MLP neurons of a small language model. Each row is named by its layer, matrix (up: input weights; down: output weights) and neuron, and shows model dimensions 288-383. Each number is 500 + 25 x the weight over its row's rms, rounded and kept within 0 to 999. Numbers have three digits each.
After each neuron's rows, "fires on" lists the tokens most often at its 100 highest values on Wikipedia text that the model never trained on.

L5.up1721:448475464494460507480511503551480484479467480520528498522491492505518500484492478473489459457480523463473464496537459475488491488490497499527479487519546471578484522475492534488493499490479485538532514512503516512494500477519455473495462503515506497441504529506447494488520530497470491476
L5.down1721:506509463515515478474509498507477520540519516483489530454477542510465485499486474524474513462514468504495495474475523479485530502517476493518439493471474485496506469536449507508553484483523477477500513501499469488513493479494494511498519487504502525449502505551498495502544486516485493486
fires on: "\n\n", "\n", " |", "n", ":", " ("

L7.up1214:506503539483486481466499537498508461487469478491490520468504511510504511486505507466484522551514462491471477496557497528507446529526495474459508483496518557452512485480472486495521525519549507480524483527514529502476552509486480506485476477502459475520494482488457505442508530483497491522
L7.down1214:487488552498493492512490497546524502512504572475490497515509501483503461464520458503520499463502493534475534490502518482486537502480546514495465520496476504519468480518513550509522499520516443531462482468490498490503499488504506500520507495534477473456499487476498527523467473490515481467
fires on: " that", " which", " who", " two"

L7.up2143:514507536524483504442519500513503520505499518490504552508494517462500499471483457485476480447498475491466520448484496493533490485567485485511511455493477530525486508502509482481479469521491511509534485485466485475488515508445533511509449493535522487483517493460507431486531492516518481498
L7.down2143:477536463493509513521520517468514493526468448495481513489546514497492522497483543456515478508475521503482493497527504541503520470496525509480491499470509497510514491568495448531502504494466500488523494504529484485517478505496457503513505455454509544533550490510480493492499501498461520524
fires on: " \"", " (", "-"

L5.up2213:507476525480474507495527514504511508457423508466521505488506494508523483452488460529496497531532544492516518490463468472505518508472527544506477490479533510506494535496541472516474487530508467512525481534464528483516511496481497475476488480536493526442472487477507510479489502515479505528
L5.down2213:529511466492554536514505497517509489493480497513556508456475484493521494509528495507489503535480475515469509517470488467508470524452434503507516493491516446528460487520533518449467487522456504493485490535492523522546496488532468469517509545509499487534521498493501482509534468490482532531
fires on: " the", " of", " The", " a", ":"

L7.up1651:531490505540501535498477501481481509502467505460556505492509492510495487516463459500499502504533478524482471493494530510496518469521439496465514519488490524515510496477479522525498546541493493499495484459484527554473499455515513500440457480537487500516491471485489497482501509487476461538
L7.down1651:451558491482481462500567467513531510516511529529492490475471482517498526470500505499499481493480542492500524526507493501504464524490556468528532485561510444509528496573534461481503436496495502491518516551470476469521506530495510513550519487511487500545499573534501520501501521532524540469
fires on: "s", "es"

L5.up2106:494483503438507511475508467526484500510512504532545525523465518486528515531490499459523531522528427511499500478486491551508536487513518485503506507452473531513556499504479471485510531474457512535498551496518541452461477483519509496500478531516509503460482494470572502497461492518473473510
L5.down2106:495514530493475440517456535503508500499497517488474477457504494509484492500484502540455465477451531507511523491478491502528503519498481507479488504519465487521446505504493555521512501526504465530519441484469520535490508477487475484484482497520528526556535511559460499514504467474488546471
fires on: " of", " as", " and", " having", " with", " to"

L7.up2185:519498511467493486492517505473499495557522507496523470520513508493468524468498495487536491521509522518494460477518532500462557473523497514489536451464525541520556475490527535511500449558526482529506520526457472480540500504529531482470461509560505483486473476490508526475495522517521495502
L7.down2185:511472534512494538496533520520508507498540523498515489447449507487528501536495494537524515459489503488492507467508483508484494501485518470518478532499533518536523508531506438507516509466498478525506488567499511519475474560505494487488504491488476520507530484509500515504481519536478489506
fires on: "C", " C", "s", "c", "ing"

L5.up769:477485514558526520495547507561510492489466479547498466479492495504542514544514485509471527483514438553502534509538524496531548493510509454555456486450460505541514483490507491506489495477495523498473544497502492465492489461471539485502468498499539516496526536506506483483523493510528518469
L5.down769:469550505517538494580513496495506509492432517542525490478517489445501490450503516509480485518477479508484491498527500507501552504511510501518463529472490542523485496491505489467507476557488505481544531527460509451519535467515547512482477467482534485499472483493516521469522459486502493499
fires on: " as", " with", " |", " after", " without", " before"

L5.up1310:476486491490501517500506511491464461477495469512493520485535487454510506489497468482516468470513502464521514516546512506424506489534533522479541499500518493552488507493502528490525529519516500499501532503508479501471515555485531504489474491491468548495463501495462503506501470491490486482
L5.down1310:490463518503483499502483502508519508502486467480505543527476486495482463497514487508462501486478534514508465548483455512501469508443480457520506500503449514484469515516511507489454516507491494500499522510509550508511514506504459475495544503524509448481544467498496491478516476459509480509
fires on: "=", " the", ",", ":", " on", "\""

L5.up75:538491533484487482453489468507470496496523491479544490509544492480513565511497551466501500489535538481484535508526495517505512520525528457525471511461498498446511519482489515438501529521480511534532534503544500468498514529482521524492552485507516495465496498525557473503501504484462504513
L5.down75:521452532489521499494500502496468492482516478492569473485467469513534513541471513469515530520503512505472495495497539504497485520497483520511545508529460477535491515517506478497535494495534505528527513488481523501540508497461469543504488488487515488495496493473533474531490495439473496523
fires on: " over", " than", " medal", " about", "ca"

L5.up62:483446500513512517491487502504487516540537492525511536540520531524518552494504483564455490498524541468498447498489549502472468492488481522494504519509546502510507527489480547473507507466520509507547531508492509482441482500503485524536446522516501457481508464513506492509466527492478497462
L5.down62:528486499525472488472473502478504523488480495528489480508472501499521484476537444495514506492514467492475487516528469456483515478487483500507486510463531485543529485470510485526476494510497515491521521515487522499491497491502517511546503473497531508540491480498507486503488477499498490504
fires on: " well", "-", ":", " such", "\n", " including"

L7.up805:484496540520509535486517440489525492470443482536514523537485476507545499534491501484519498527522546506498525515482505475491481476509450470505491465536476504505519520511500494471487500479491435506472520461460534495493491463496509532491476494512484476484509484491513524476515548485499494496
L7.down805:484540512442497470455480527471473487508497505515473504498528505477492490482500524546481480483479491553478505493480533517489472518506520474498540526512536483489504463516517512530521432472533526508472500486508485544537518516507523510512453533571500577522498513509547539516546492485498528507
fires on: "s", "ers", " people", "n", " students", ","

L5.up1181:515435508511499498516498520452513490513436515472520487464536480492511494526506531503497513471543502483508494490499483481498553511464495543506490503490506503567525508494534481482446540510556513475495489491506536492525494480468501495486471492508508508493513522585494530465503534493505516469
L5.down1181:518449552514508490554554488517517538494501511474522503477502533484514464522475517485516508487508536527500506517492461500519496458514500506516509516457496499491469458512515511506483541488440496520451491508465501471503519465522477448531536512547492508481531533493497503485486479499495491484
fires on: " for", " of", "á", " the"

L5.up258:520504514467470514477527482488516496510433496502521523514508520528506480464528474483528503476459418467512495434460497473506483436496476518452500501512482521485475514543494512479505505481480502510479515495488488495503490514513500516497474532488532518505487457472486481527545460477499528513
L5.down258:468526517504506512550481529565478482488484486520484496501488563516514519522480480521455531529480524511495483458512487501512522524496511501521507543493511476512490502566498474522474507492463497492467424532435478456504525489522439469490490478493474496544513516508533510503476499484500547507
fires on: " (", "\n\n"

L7.up1002:533527506479534510496484515506499511552548485486525498523484506484538484468546447522548473505472449512506542502470454493519459474493531470518452499482523537555507479484498511525517494505516498469537491506526495508470491519534505464523461504500502518494503493497492509517500452508497481525
L7.down1002:478486509478452496497462505509511481479469468538496528472473470495535529516493488516515552540526533523469471484500527502513472496498532516513517512474514510492474495494492504497491488503486457536518466485510449462506500505494487517445541510501497511477505501479481487500486525480502522495
fires on: " ("

L7.up1023:506489484496491475491528490497503493503462464486490513502548511511458497443479487494481459480462470529476499490488489463499491525510490505516526491524492535548544486520488497469496543481490506547520511507518458498450455548496585486512496478489492494505476483480511481519496510509511573515
L7.down1023:507504503488539480503519464504522489444481505508497477542479498512480526461467473498472546475445485499474496498523451515539491496503466513467496539505503465465483509548481451502496546523515483486503499529492525470530481539494493486486457467488496453506469490518497469488492484485482465509
fires on: " (", "("

L5.up611:526514477482436499493501499474478527482461529481513514511485493473514491503443529503490481492488493514450515401483517478529504522515521473493497510511485532533478490549478498512533506472460543533495521480502497488529499545521486528520506455499500491522493521498479456454526505495564469506
L5.down611:560539485492508553503473489494506467552506459463501506506555512506470461529497518472520457533514504442512517481513508498528505487477517519497493528476520468499530498459468556477534463497494493518450425527499496533532517491478475475490493506446506530513521505531498523515522469497472492540
fires on: " and", " or", ",", "ly", " as"

L7.up1464:459527477530485510523508515460495489519520487476513519535489484514534478501434510499493487549515497494506518512494505477519544498472521484498498508446513504479464479577494489492516470495528490496531581505497498545489526527491461520482513510543451446499494502512543490477511494530482531501
L7.down1464:463482511514491499558508516491522511477491492479473478527456512502466468501496499457450486512502461497481546451519493493517547469441445509455495511514524508475483486546470500497475518504504510496501484514541572481515542479495516496498525527514459502495517504484503479487494498516463533472
fires on: " no", "No", "Ar", " any", " pro"

L5.up1811:500535496473509497511493491519500502462510492538485510507488530490498512520475480525497505491497525486478486474537487496496512507524520505511470475506517505529506504502470462470489510501519497472504485469465479484534510477501495530493518515507467508479495491484482519537475517490515453466
L5.down1811:478508508486528454468501473528479522486526480503471492485497520447531515504469528482510497473525507508503481516504465512482503480480516472518485501480453486497466451537475502516503532472473502477531493536443546503589440500474463485499538489511503508497506509508487524516539518528507542488
fires on: " |", "|", "\n", "–"

L5.up1982:496518533474506491504448497462527486492531452529488544481482533504519480467478523483476533507491535468487514510542490531489486464522516501512498462530507524477523505502472532492456483509467484486529535491517462508472493580500519506551549538472460520480491513528493475480538477474506485522
L5.down1982:529456482482458512489485516501470478506476526515497533484504480478476508527472522519477461463524500497478504489462519514481508477525449543514473442493483479468491520503501459481480551491512476494520495487485490519524520501500531561484522499543508508503519516489475525503492510486505488495
fires on: "-", " the", " (", "–", " as"

L7.up660:576488540521469490513481494501483496511484471515512488515481496521524460515473519503491540507521466490511504469490477512547482507502492519513442516506485485488521510512473454492515461478481491496530523493490481552502484478475532532544496511466541488507497501452490506501498506556477498494
L7.down660:565547500534519504496507504561450485494549517553488500482453490517496516537501483513509475507470495478469484496503489473528513524502526496530482524556528497491470475482527498465485494438496526511544531473496483510515555550496455521502483503505508445543544516475496513495477522475512464509
fires on: " D", "D", " Tri", " dr", " l"

L5.up993:535531495510529494528485505460539460497483493478494463542513530486507508491488484489458453477498542535547520472506475518511538503471525501506501466488528556490502458469503496501525484556470512488484467535479502482491488476449510517500464498473526560486497460510498514481498502496445521476
L5.down993:477510525521457468541533487506500469484485516573502524498518541509531502489523487537538516514533508477484496515513511487500498521550522512506468519552498518477443525478499522526507522500528483472499470524458519474507505487535469478487517461513511480482484509487509490532520501457481478512
fires on: "'", " \"", " as", "va", "wa", "se"

L7.up697:511457475491478474471481524506493504466493517513508510492509495487486474453496506484503490528516503519510497487525535479472492495485457563483473535492509511539507491504518494445474508505489482514515508509505494471490463539501482497495495551471513560493492474532541491510516513523505477490
L7.down697:532528484489524536523508492485501495522495470511504501508486512506511525531503510479474512473488497532519514475489475516534490502507522450494547493512505529491494529540515515527507529438485508517454506486528518516477450493505497507480536502542517458523467491506499481468510506473494503493
fires on: ":", "′", " .", ".", ",", " More"

L7.up345:484486491520488469492516545470520475523514461508494502515486471484498504540503488488515500513518450490500468506485557484486530554503494481528508506532526479510514508469472477493498542517484535471499466461505513460474495514527520522508451497537510461489517469467491530445494474530483480480
L7.down345:461480533508529530543483493517504532505505536509485519482543499465530435501501521476521512456507505461484550477497468510519482500530528523487487541510491504469506532528504490521512474535537542507459517517477520501486509549485487522524518506517512479476525496501504513495514533503479507486
fires on: " that", " which", "ona", "ma", " dep", "ec"

L5.up1768:520474495501471473498515476518510492506486505547496545491490528496512498462475467492520539477478490498475480519514515505522528481525507536527502526509510510515464503509502516545490470432492490512541474486498514517499489522485481508490497495521503514505485428510479506462502515447512485513
L5.down1768:483481467490508516489455494498489465513511487552513468519520473510554501501507511567489511492450468514469490472498529501514515534513524559444513503497485514503491531497491514584477517474502490511467496511443485538505506503470474501508550515482495469519483498505521518493496540493497463510
fires on: "y", "u", "z", " others", "s", " himself"

L5.up1161:517493512485487491508520496502477488493490484483535479518497526525513521475491519504505526460530482543547518471500479476535484514506518447487499477462523521483530497523518533556530488501455542564507483472466505509511498510458504532511497482462514528553469464495473525505478474502494498455
L5.down1161:477531524492491471492474486517517496508499489519454510467524513520448507496502536500502516479456499484487517488515554469504512494506503471505502549509485540509477522526491523539568481450479458516505504500533533498474471498548501481523504529472499535503509483507482518495451479493467501448
fires on: " \"", "ly", " as", " to", "ite"

L7.up2270:470507506537505490530466536535503541506505481490487492505504470518476509528503482506464496491539480501513504511533473458519493525508496489506473464457457463548492504498524481494468504501531487478496511496477488522486488548476521500479518556525476487476500502503457508495494498498504470533
L7.down2270:518533455499492467553541519482519505526504501515487504503450545493489518545528514497485462500501500453498546512490448558516501460444467458473514515531485489528509493510505510494469489502504505484503524516521453499492502498502537504508489495479517453503477510508486462476517556471498480464
fires on: " any", " first", " no", " only", "t"